{
  "n_layer": 20,
  "d_model": 384,
  "n_head": 4,
  "n_kv_head": 4,
  "head_dim": 96,
  "d_mlp": 1536,
  "vocab_size": 8192,
  "activation": "squared_relu",
  "norm": "rmsnorm",
  "norm_place": "pre",
  "norm_eps": 1e-05,
  "positions": "rope",
  "rope_base": 10000.0,
  "rope_fraction": 1.0,
  "qk_norm": true,
  "attn_scale": 0.14,
  "bias": "none",
  "tie_embeddings": false,
  "parallel_block": false,
  "extras": ["capped logits"],
  "init": "uniform",
  "init_std_qkv": 0.0211,
  "init_std_o": 0.0,
  "init_std_up": 0.0211,
  "init_std_down": 0.0,
  "optimizer": "adamw",
  "lr": 0.00125,
  "beta1": 0.9,
  "beta2": 0.98,
  "weight_decay": 0.079,
  "lr_head": 0.0045,
  "warmup_steps": 389,
  "schedule": "wsd",
  "decay_fraction": 0.686,
  "decay_shape": "linear",
  "final_lr_fraction": 0.05,
  "batch_tokens": 32768,
  "seq_len": 1024,
  "doc_mask": true,
  "train_tokens": 338700000,
  "steps": 10337,
  "dataset": "wikipedia_en"
}
MLP neurons of a small language model. Each row is named by its layer, matrix (up: input weights; down: output weights) and neuron, and shows model dimensions 160-255. Each number is 500 + 50 x the weight over its row's rms, rounded and kept within 0 to 999. Numbers have three digits each.
After each neuron's rows, "fires before" lists the tokens most often just after its 100 highest values on Wikipedia text that the model never trained on.

L17.up1277:461502499539621531460457525522459547524567569511560521429413521463470496455521503531532527506440503498466584546548412504537484501469489506518549422514533572461556583455568526554552557406476513519465384477457505491532448572440423478510506493499555472454507590490511478518472469483466441518
L17.down1277:435518543424507451474462570564522536569466485432458463424467516585449496475609505522424612513483582531518565440474605486514450479490502555566456524515412472485457419488526467501480518434485457497459537431459470439518477566497423526570437556472547524534463593442511583542495462448531488476
fires before: "ing", "ting", "ating"

L13.up713:392514489567557446441542489565496448504495461408492495533459411450428536549550443499567500474526439444455606542427497432561499464541565448550606564444439536527447525530456478561523520454458479538551504448529520475492682414515531453452569518427574524490465532538441500547459474482480564489
L13.down713:527496542523557404462501548511486535481554505505554464542525446476376483468582478489520445622482475584538470449505458484474543422447481503465470486545505509598494401508442574495484520394554527586478463518581498519601428648513403488543553438484545439453508562519419543585451476455492486619
fires before: ".", "A", "|", "ou", "umb", "uk"

L17.up189:436580517537469507479426513504549532493482441507472559416506483503524493494545461477471442616498494531553479581487490488432593552524632537548437454464445526563495388501531461590560392511400498516405592485504590527448451438555533463505509520515503446487558491488411470512550526461485561542
L17.down189:538562413471421439427552508565573565522500472470490472491505528644485458666527518553554593539458438566559484489572491514488444489533445479507479543485543474482557511539493479526490547447515488537502432516547435472483507473474487588427507487481462529461504545476535474511462595395508489557
fires before: "n", " 15"

L17.up118:526520509524467505487514579483508525612461519510561552523520502475525493453524515465456470535450467455488470549563446415559532552557507454511514460485498581523559508585543495474449485513443403519466474524535502508542479497466458406577508491546516562583516510413464475399480415433441523382
L17.down118:532491589588446481460512443563494499483481567440527462593550506535483533483542499511457465451467561573512448577464504446429413487491520532472430474524555552529493471483412550440535574534511464525488478497482499448439409452390428402494453598479509520507517513446516436521548515518519580407
fires before: "nt", "t", "s", "nce", "ti", "d"

L17.up281:495463505571533534509461494534451542498390460503533427501528495492527652569511544560371495524474502487500462529447524570456455439462556520463515492478573548535511616473436449588513426457387563545426506410472517490570475498560514510384432477513365516508508562441543467388451444483445515431
L17.down281:508551492547574456507434430486511496549480484465508435574432526560499539498525496537477446521492594449496532542553514487388459451495535553439444599580538395431487456552533576463538472441541402565521469472475559498531503480523469499529425541423547465456584470459501513390404537474470516558
fires before: "ed", "t", "g", "d", "ing", "ci"

L13.up1242:421507474469485515432407483568444548481433496507486411479586544483439487505485473528438604421456482503429541421479535442414494469476621559487525492550453469583510509584425445481565532510516441582480521548448455566489377488452563442419462574506516521516519553495554471481557468541526414517
L13.down1242:483621591570537463486501502452494536467439412579539465534429586664481401464508591525585468540492483607356539528529547500472438469441498452488466513511570559479541572457481505474502441511460548464407480485466462456494521614501513571504543427557471467477512478489480426500456479425556482522
fires before: ".", "d", "r", " by"

L17.up627:475479467465619554467467536522463562546521532450568469430488474489451588511591504528393548579453519429390553495467577474507413508534568502525493506460461579551488585429329451547542442521459451485566453444493502569581526439537505445537484385470470553454508493472437517516489481491538510509
L17.down627:477405510476548577502452427481517496609460511508510445461490461489500540401480550510586502445502474551525526425463523559513453496505562544546423469504515450501455544505458490536491512553440482488502553447606450553472565578567555460512424425464470510403481490481522463541500518449505430619
fires before: " by"

L13.up266:509459403485525504525554505581520573448516490465487322488496397475596528528436422497551475457490479549417330498468544486446472454516401496471565614488352490476593463519534450440471530502523530508508499485501573505485524472495506556527541486458503543485458523443531507542524510493558517520
L13.down266:484538586514551442509512540484489494521444523477550429483471466417420547500510539517531481440487477583488503419524465463516436569478380544557490549502437447477443512492511514412494537468553584560440509613395552502585510565385440450580485535519468560395481496498519529545475393497481388544
fires before: "6", "\n", "ulu", "ura", "7"

L13.up846:434584516515446528555493522553466499530493469523521411487442457509486486474519549499523624455569438471519481566410463473536386543544512482441515501437543524509549422556449571527607469511482413501430509447447463542469514463442523486508555442476395523541472503483464481478538527480537515546
L13.down846:579558486494516504537559475530453530457476403532480428521494530608492474492494524403490474433482505495472519499567502565613563421517484489507604489483508472518509541499581591521459511512507561419502417481471454491594468495494532436626499551516520598455557320433534462432583457475507495559
fires before: "h", "th", " 20"

L13.up798:499575521448418510373488548536402461619569471516516553486528524505452446424492513516444456496506584485537467656408452453500462575573466512465447495605575520515505496460514496497545534436464425455446480469441537470508523415442531487470506392527552473468590414465422497558581492417495496467
L13.down798:495530418508511491536539543509546461479438435490460435502509532557528515464574493495475490507550449557508488405570411479523532506456461470458539531464459498560542496467520459379453569571528436564464513551423545435513502629505511513536502548430489532428401456571470444460528566479505447565
fires before: "p", "f", "th", " f"

L17.up1109:479484525552411504562408513515473427509528562554545528501534543499479521505516602545471525451532491534486627462513395509514395610518517503453507452502534501491578446546485436530483536575391534510531407378473472457585559500481423478501488470461542495444641590447491537429465544554428481549
L17.down1109:499505473454506460578514399488511509430544446484489482601466512575544510522522453516452537516399563508523465464544476454451522555549526447492540565404516462520526516474554532461440513525498428532516516471540550477507569598542466478514558486490511383392415528528504522418524509456514498520
fires before: "th", "rd", "f"

L13.up188:509516535528454549535487514490542504405602537491539565584562529484577491565583536509514484497561536457507498568502480469471505504511588532414450608493424475463526581478466494392533475418508500490519420470551576478498519418376569516492546492547429534476544607482528510513469543451545464592
L13.down188:465489477519565510522484566497445541502508407526411422521462543562434502455391420514424498469466429551545457528623436518446498540516425495489480523462472412464472578498615539525523562457470517500460575534474480531560478536545508513540554551540524465501484502461528501531479438482515482572
fires before: "e", "y", " E", "ke", "bes"

L17.up528:441422513493433529522485521466448462497551481465638353443536438466548494604529639582498553549454528494472410529546467467449421482540485567437460464480513507508551524517514541496627426509532421511469475526526505399475415532498485497482482540476598513437464560463530413451550488529497521461
L17.down528:506512516453442405471583418542457536465537457475518569564499451586462490546450521516460550508463533470537555441445504525450390515503499471453475526505483484531486514521521598445562534383484524502524510555477468490532579409421481490391540498622510443525448628511518527515449547555604497488
fires before: "\"", " \"", "'", "19", ":"

L13.up730:527525524562552484540471494508482572582517581510495476516484528419466417492535555526393557535565502473415497488509509464546532516477335515439513454417548470498636474560532467437447558469527489538520457570534501542447408560562437480520469506515606425433475456457513456556454468422558526415
L13.down730:504586478498562541394500472572495542530513509505522443583490477579476377533449543501461515492470566518483445498564577493526452517401496546461496478507455542602361503585418519506533553588519392553481523513523469514369533578592498560536492484453476597448445498526420477400504502563461530471
fires before: ")", " –"

L3.up955:458529483539518422556578515529545420546529584481496400482543529471435461539542441567469507582460468520449483530431472567605396431472504488391542511547438584568490441565471486576597545481523500492525414551426409453619462457506569432478512474594537423561369569538512377543518555480555528486
L3.down955:555521590553546542479619452493458453560473518507575482542515531575450497511496519515550494589550492495442453591521495507592547394546472508379426496532558547499504477531455529536525582535498464479488410499409463499554524515501532455503422509501564482452453566488462523473466539359469538548
fires before: ".", ":", "ling", "50", "on", "ion"

L13.up36:537522520521488506515443473484496486574533540513534369475547533477617506467511487539429545556436516463543455477545542568529534474424461519424515480494508552581617486522520465504542468521510500555530589532528460469532435550544475510546588513541545615447532487486564417457537484448430465512
L13.down36:542499479492537541431501579526468435411586514498477534496592597398536492460532526476461486528463549548524490461445504584545419512506510470482519510577550490598465416493428531570474417528479552523464499598353511520461461490481555477507501525519407557515544545496480546492553485455605473441
fires before: ")", "ice", "N", " by", "T", "er"

L13.up25:555589460429528632437507515588496535474553539460459462505436416483629504504486530563411465542536519544472430536463406517485514424527419535480595502466523465439538516531513474552480470490491495507455572469483438537484391487448491505488509431471402511512520448493513545533487541534560460555
L13.down25:510471609460540526545562470419419503438489474523487499468511552710579557524572450492498520396488461490419539490531557376504512449389468589508539443525542410492502544542522514469547519463573490506522558512561507491568486502519483560470457545411538504519494486556372555518477488591508552558
fires before: " —", " |"

L13.up471:530587567459507575512532493482458473438526453489553459458542472456467478481476464531513422381527595470511552507539488542471513443583496515432497409562558430495554489547496538480411518424473554497460467397479482497569500445424449546556445370484496553522513527500536489526386468428568485475
L13.down471:472385480479586502467539554493468495436512465610551494474550519512485535478550554477580622513460527387457523610431462452474448415456565488504547593522477490493427342509574502541424524505474457526521579462484493527487497416356583488502583542538505418528604470588434555423519537484527569503
fires before: " |", " (", " Rat", "%"

L17.up90:461525531524595519533444524542526473535550571498576511555446499492491501523424464446509546523495601502534550483552522487559487530555577539447497482536448513483523552511437459499469399465460542476543436535497424470514513428416586556505514560505388372551521505415506554527491519566472529500
L17.down90:389445556461517376430530513590540505487455424470561461564560524502595462466492488493535485497561477443523510543531478402486452407521479441518478479416586581482446490531447446538437493483566437514510525531449562400516545454543461591492536513485474376498512534497416491542535476551454541497
fires before: "on", "ve", "ons", "g"

L13.up269:469558563449431469564413475388464586443505596487540586460521430466434480570440530536468555594532529560484452454517440461492580554528507539445402478530499504509482495485471506532542412502382503413506471617468541495489409499490554450568465424401461384465456524560479437552578482513521589499
L13.down269:503513504456552504538570613535510409391531531418501527511570562704521539461490421457487462475559521508474498562505531410435497525474433548539549599489396508490548537403447520428502515535518518504514473540515464433596466546450480569467408534451524504441589462494573502514485536489538476533
fires before: "r", " October", " 14", "m", "85", "%"

L13.up15:516479508539549507425465530569462434562426420468508495441425440468603521525528495466445449506404538485491536458422433445496461472453437489469527416530564515483507472508545481532514400523442481550527501462544476434524589483511584523475548484496532466543501578484499533558567553474574608454
L13.down15:471592473512526473494484476466391441519489483430424446635436527522501469459455548471533513493515580451476456458600500494466474541429479558578526462397514473494483573455503564409512543468509458475482519528462446476652557538550514573455512472582534528367503542496473449508460445484623439498
fires before: " the", "ele", "  ", " a", "nel"

L13.up95:486480567591496494453419522475554482549519460545460526508456363471470508491506554519501495469506504524432582425413442459550526522522517469523537423458635419492555513498471525528544387462425496560579466498495527492483610518538603524479542489497534567607395539486501501527587506413458517526
L13.down95:493556521487508450534455532465500474483517461427446447511521489572465418403571526425472563511411565503454396489517504437469448494485433501573428408470501523494535542576495547478568541476485513425451512565445494557474508532451494505573551426579525484445451364481476488441415395585549444521
fires before: " the", "A", "mo"

L17.up217:520545442562438462456436511577461503454497454493439416384542569452571561557472465525513445483573564473498474570534583447408534515474469475520645532521536532595514510498487452569498524507496482514506538532418556384437472455496487563424508434438490446522536497526510543523456523381539616403
L17.down217:522479637467515497598481466490543434534420502410496571456485566489538419488553497473526503500449489507551479438475551552597484547616593479476457446476558557397522323457458580568504534531461553493454567514455508534425506532572480473484507527499507469483557585576509535453474464474550513469
fires before: "{", "f", "fic"

L17.up122:402474459489572532562444537506443580485502442415559502369412519479524554567491450470388519582436587484469505509464528444436400424469436580484568541515579521524471395474458479494568471421419464541381407589461435496479429498569391582533474508412481462491567515415493558526563447496485549469
L17.down122:489493465602586514480440479492471533556462400433520399553476369523498417533530559562549427497589564376535475468515590458452495541454478448526420581440470427552476602514600499492509494528500464493545493591421449520513505557469375488487405394504511413528559514443498582508527452485535484472
fires before: "g", "'", "zer", "e", " Source"

L17.up697:459493526489518529472564521531518516453435515489529461454406526487453584405450558544486532555541556514461536494506496405487536575551479606512558578561492480548517450450462521480474466468417538575475546573522510411481520427451496499503530520524447482448515471532522453397589528495485507571
L17.down697:604466505520505508459569538551401542471479460543494423550466541569520503565508544439541527532550562431551474592544393512509505494539476469474493456473609515493444583446553498485500543476437386585463528485467440504595504473459453548484513494509578454471505477514606459455421513569465466584
fires before: " Gl", "l", "on", "ls", "ans", "ons"

L13.up1275:439528473510479459469499554524471559499473594507480411480487408476462458570486563528494581498409544506478472542442466440489546503514500542556496468543371492564477514511460562444536486567483462521523590531475558493559444473528438479413477527508579569446526572521445501492492500498504432503
L13.down1275:569562536564564428476424511524449502479540451515514386611459535625496464417516494521480558447532530501458500458545449488580475543519409486479523476511440495485485596462463565496450495419472448521496548575563491473562417565509528534538464516534510527454483528540537473434451555465518362514
fires before: "T", "Z", "G", "ach", "uk"

L10.up104:482500538496430505513364596468512532549542571439530495489455504476540502585419553506465449546443461548409392537534434581495473510486378459545475533536623501476515486460511435490469446449458534621381499496592469469477448477518533528545559489415533487506506545531458550471491440612474539520
L10.down104:546475435527449474443427471475591440461449542449565523498518511591556490494489574494574495583483529544404430408571511481502432543514526482528663471526473418501482575485610488517451515490519552529495498535416518484434474557489456479482557581429473492459404544532449558561499570408499533567
fires before: " in", " at", " on", " by", " to"

L13.up409:515512450427511460475502571479475530581471496473487510555498456449552553477471585536510571486513514543399418585495445550556536473590566513515553491465450417600561423461508449447510402455514438505521431528446473454578393513562536509478460439448485509469420502506497529500517508486530514475
L13.down409:501466469405560491506438454385426519491586527578411432460534482565614486469573600560491532531433528503505563565501471533524559493564466445524495499488394496581465454486612470484620429558510598505572438584351504506523574566519574467476496548479492486481497493489522527399551537467526489486
fires before: ".", "%", ","

L17.up220:527469432552495540429464515440434514578547551484510471466410461494458553651560427570406505457475568589494399507533476559467512465484624549498532531522488483479581514518411490568574432482499434366556504495642565541500539470467517481551460439498449475511480468556551432482573449464512519492
L17.down220:556423479480468528406492459419533524493484496510424445462481566716431475431487420545488562517561546492555505425459563450596464479525639545537469544485529494569498514445478585478536497633517543539496484428549449533523541527469524537606440527573513561461470445518493446581557524472585513614
fires before: " by"

L13.up786:461564542422492591462538481491631484494533474464444531500485461481422468503484486477462478476563502464479499527427520552394477645446493586560543541526495465529595524480506498501479480415490438521453506477466556564467458434528516485480470546449496571490459520518547467424485451506394483432
L13.down786:557548593449479502521564464396538441419409506521525570538481471508456534501436449508510550544531487471594575424525474517525439571497491466506493512535458401526532568472436506531533563481484489463454497488476501553500478483558443599499502535399492503499530495480547511561424480408485490578
fires before: " |", ";", " 18", ",", " Green", " Garden"

L17.up964:416491427486522498487443540545469484513504483539574558409425411486532567536526546495378528461421488471631452541597488487526523393543454431529462458532414494442557431419464459511532486507423493466429573415528534599423501452472471528464450535448486534496527491535462514506606570517525521555
L17.down964:509555479406510411524449560495517513475514501542524429520507481569404506464602570521502522505500475489491532557516463510392481558529522507478561535423497430464505589548563540470515516499567507547544459572454530444514560532553418497479462469536480509501438544471471540482487490507607525507
fires before: "an", "in", "n", "ad", "iya"

L10.up963:498547453447485569481525608476515538538512553546508469507454400498464567578498519561438585466562419534421473517383505428539491537542491550487427489568433401469539505532461433503532398484400556456442438528522556502470527487482521520463594419514466561524512499403525495552520517580452522440
L10.down963:449438580414489576555468514489455433544475605482496513525466409623426513544499495546473579442490604551459423557497555427608486537487516480506523548531513504530516483520485491509411552445540521523490453523520605475521516566468478448472510492467496435591472593460483481576549520549492414476
fires before: "=", " in", " on"

L17.up137:423545548537544495467494484524544492453497520534534548595496414501493477538560508558431566483528504426598494513416453556526405454555518523503593563473460493497486415474451489489429524421492462527513448413515571574427480515394496565505511488460382516541471470504547564517515511470489498566
L17.down137:498511422453444470448556495510500444547511504466437426468447510539584590522493442484518482483550425484558558533541409385433519566530418463497527450475492490507461568663597506522530483514436590519486533553478406481522479554549534564559391538569544451466517505524481548430518491541474475417
fires before: "y"

L17.up460:485451527469445489601509449445463550474569514407481399515453490490484501527515516470524475547544455486422482452424463390415492520505565431450464440506463477517533550546394452495526508458451374503521426404478602501514474416487459586440600459432435513420471581415550476536597456504358507462
L17.down460:519555544500522479421501445490470449541513536475463488489396503573429501460536548533476477513421539524506541579553550518526464445463438503416430438477510430545590534502521561468503498516510542450505458415444482529555406512470643508531507500519487474527509527484446542456472507522590586476
fires before: "D", "=", " Da", "ob", " Du", "dal"

L17.up684:467566513563497579458442461501613504500596550464493496573500477508481421504587479491504518480428479582446561553402448449480336484471497491468498521484420586491550605470415442528591422497431504551611442450520488507544424390463504466547515526484435493488456486515627513574507540565547549545
L17.down684:527481571535499641565490556530485523515509445539455550557517455658446462598416447469502488444437534471451478512459532510521483582445536495577514496430484420480503499435536520500493543397550454514467540394476488418396499466492554511557508553553489457501487539560487504465451443425565438582
fires before: ","

L17.up1367:491478535488481523409538513496421522522520460575471444541424440476564510449467509502518482496563526523430428436418454545467413495542483498483565598555436499443522438462536498515420502471538415574516414500506568489420440455485497543582466497555508502514472459420450491462508483485545482456
L17.down1367:463515525456518465497434457473448480539522437584459538565391403552528502489444513494544498399594498512537482501488500496505511508501482487541438455476526480446552442546523565395575574459529467527572497505450516471516454555473499470565486466581484516487514520482495482483518448499572454487
fires before: "6", " 6", "7", "our", " 4"

L13.up724:368542450401479510453539518502480506389483515544553537505470367487540492529502514512496466508538477459411460494530533538516613596571519491467410408491461435495534476423491524516533498487452470522544545441565582558549424526555449458495480516481500460533543524498480522464539389478491486451
L13.down724:445557383578568490522525565470503457429487457473491391457461544690461432463495478528481507438561459543481494409434491432439508497485546477488492444439498545480560525465531569499465426515549539541444391548477563500515527490419555460507503552538456485387502467491458470491382457441572475459
fires before: "n", "an", "r", "ni", "v", "d"

L13.up198:544516524478471471462495579528516544443542552568453498476547514487505474519511518572451490552389548498510426580431465502480409555511566622471490550445595528534524531500461506597439447503527616454520464534442453457430566460400486474473473412455514540498509430513488417484446518437444510409
L13.down198:494517452525473454491470457465350535484414410472393439499429527576484475443486518477500484527459485422492478556598529480488517481481514513486492519537499516503585542520448486496490531522510508531506502540462459454534497534532507536502537601584489545471503496495436453533463487532579517554
fires before: "e", "ra", " 23", "do"

L17.up1436:414493547522462549522472503514500567490473445494506568519571451502421469606472575475450440476459497509513428504406491537474500485634556515436486628485429500479563449534415514446472500419474591566445489621466462487574431529503456524443455494536553420533527496471546425521556489530502431389
L17.down1436:541541440568477438523513487477442509448499437475581431437530508579458509493560534442479577470476447519567441497495433614453396458447495457485422520498438482481510600554523553480492589413506463355508424509555434453504500547487501496457483565508471516491523474498458536424466544524496561406
fires before: "e", "es"

L3.up176:410507498514545498443554426481438408519497548504527471345421483486457394539524518560375557487482558480498456492411402469500551517517584527523493604543555448462556523442460505486560507421502459445596449510508470429611555458523545424519528508509552525472498499476594434457560458525456483451
L3.down176:485452544577437472529464476446464550465495499510385477532609447582511568487480463444480469496557434521520608449515483467501489501535414503611445519464489496516576559400446479459494510518505407495483446551538535474516567483457565493514551453435613450543561458428429555389509518474468460595
fires before: " |", ";"

L13.up1059:510588466416535526526515484560520505522444555438518488509468433476524573411445500564456392524540550446478459488503489593524442509513518429446462556552460426517522451461430485550572483512479520481443535530508574530455520452521508471565485485578508505474398581385505481558545523387531540443
L13.down1059:582528524594506442521476476441470455487463361514488416556477522544381482547527479515600481433443608511481543419515382431444517472493492536524500438489488526436510581567556518588562533443517403550534585563511491508530522483477408561481544539548474494555552495522512507489455519504455444460
fires before: "na", "wa", "ba", "ra", "man", "da"

L17.up1059:427515509576530526309468569547467533538526445524641528503545547498547553485530610498513547417475576511469489567395429563504508486549518490494541580581510461447571414436471491479420594452516438555493589442498511469471469447519492553493557526496522449459558419485463464555518518411507418559
L17.down1059:532475476416566461431480519541449564442508495432531509630512513481472484523477485428570488484546504582469436528486471550437467472534530464517493551508573612543650576506448533473532529465525502553519499496476483461568457524473526547529471554505559406416540555562480480426547494531540601570
fires before: "p", "op", "ps"

L17.up1280:484445465484448465420467510525496463587536513520506420514483506472575444529456496535496516485495506516559461498498403510498449481514525490435562555521548544529579454502393407451556503395480556526471425524492570542549542550450500458462621381470476491474512555472437536539492484459502529446
L17.down1280:499494505499457460482533425471529460499488474383534523471439510406518458519556513582368515513447555610518510464443394555439425499490543533447611527434471543506536555559464478430512483531500431514522463550437529548419516625504514358495492475459454428520589484579576562593527512528508517467
fires before: "f", "e", "ate", "th", "se"

L13.up1368:473517463555507579459503546475512416501473369581540478464449494458490453505497561488489568400473551468378461467480500471443463467567527394416556497519467492515471499447467411508528406465417452520540539576497516549501514459585487475452549402499481405531492572527463559520557448582545557536
L13.down1368:507502572566465518468446467507523477534509435572576453503543580492505481472551490552570488440479569531421480500570513482502580473528432509513512479488460488422512513461508526456562629510558480419480585452511474511566510512483397504491546394526505541544526375523498462473461611524454503573
fires before: "5", "1", "8", "2", "3", "0"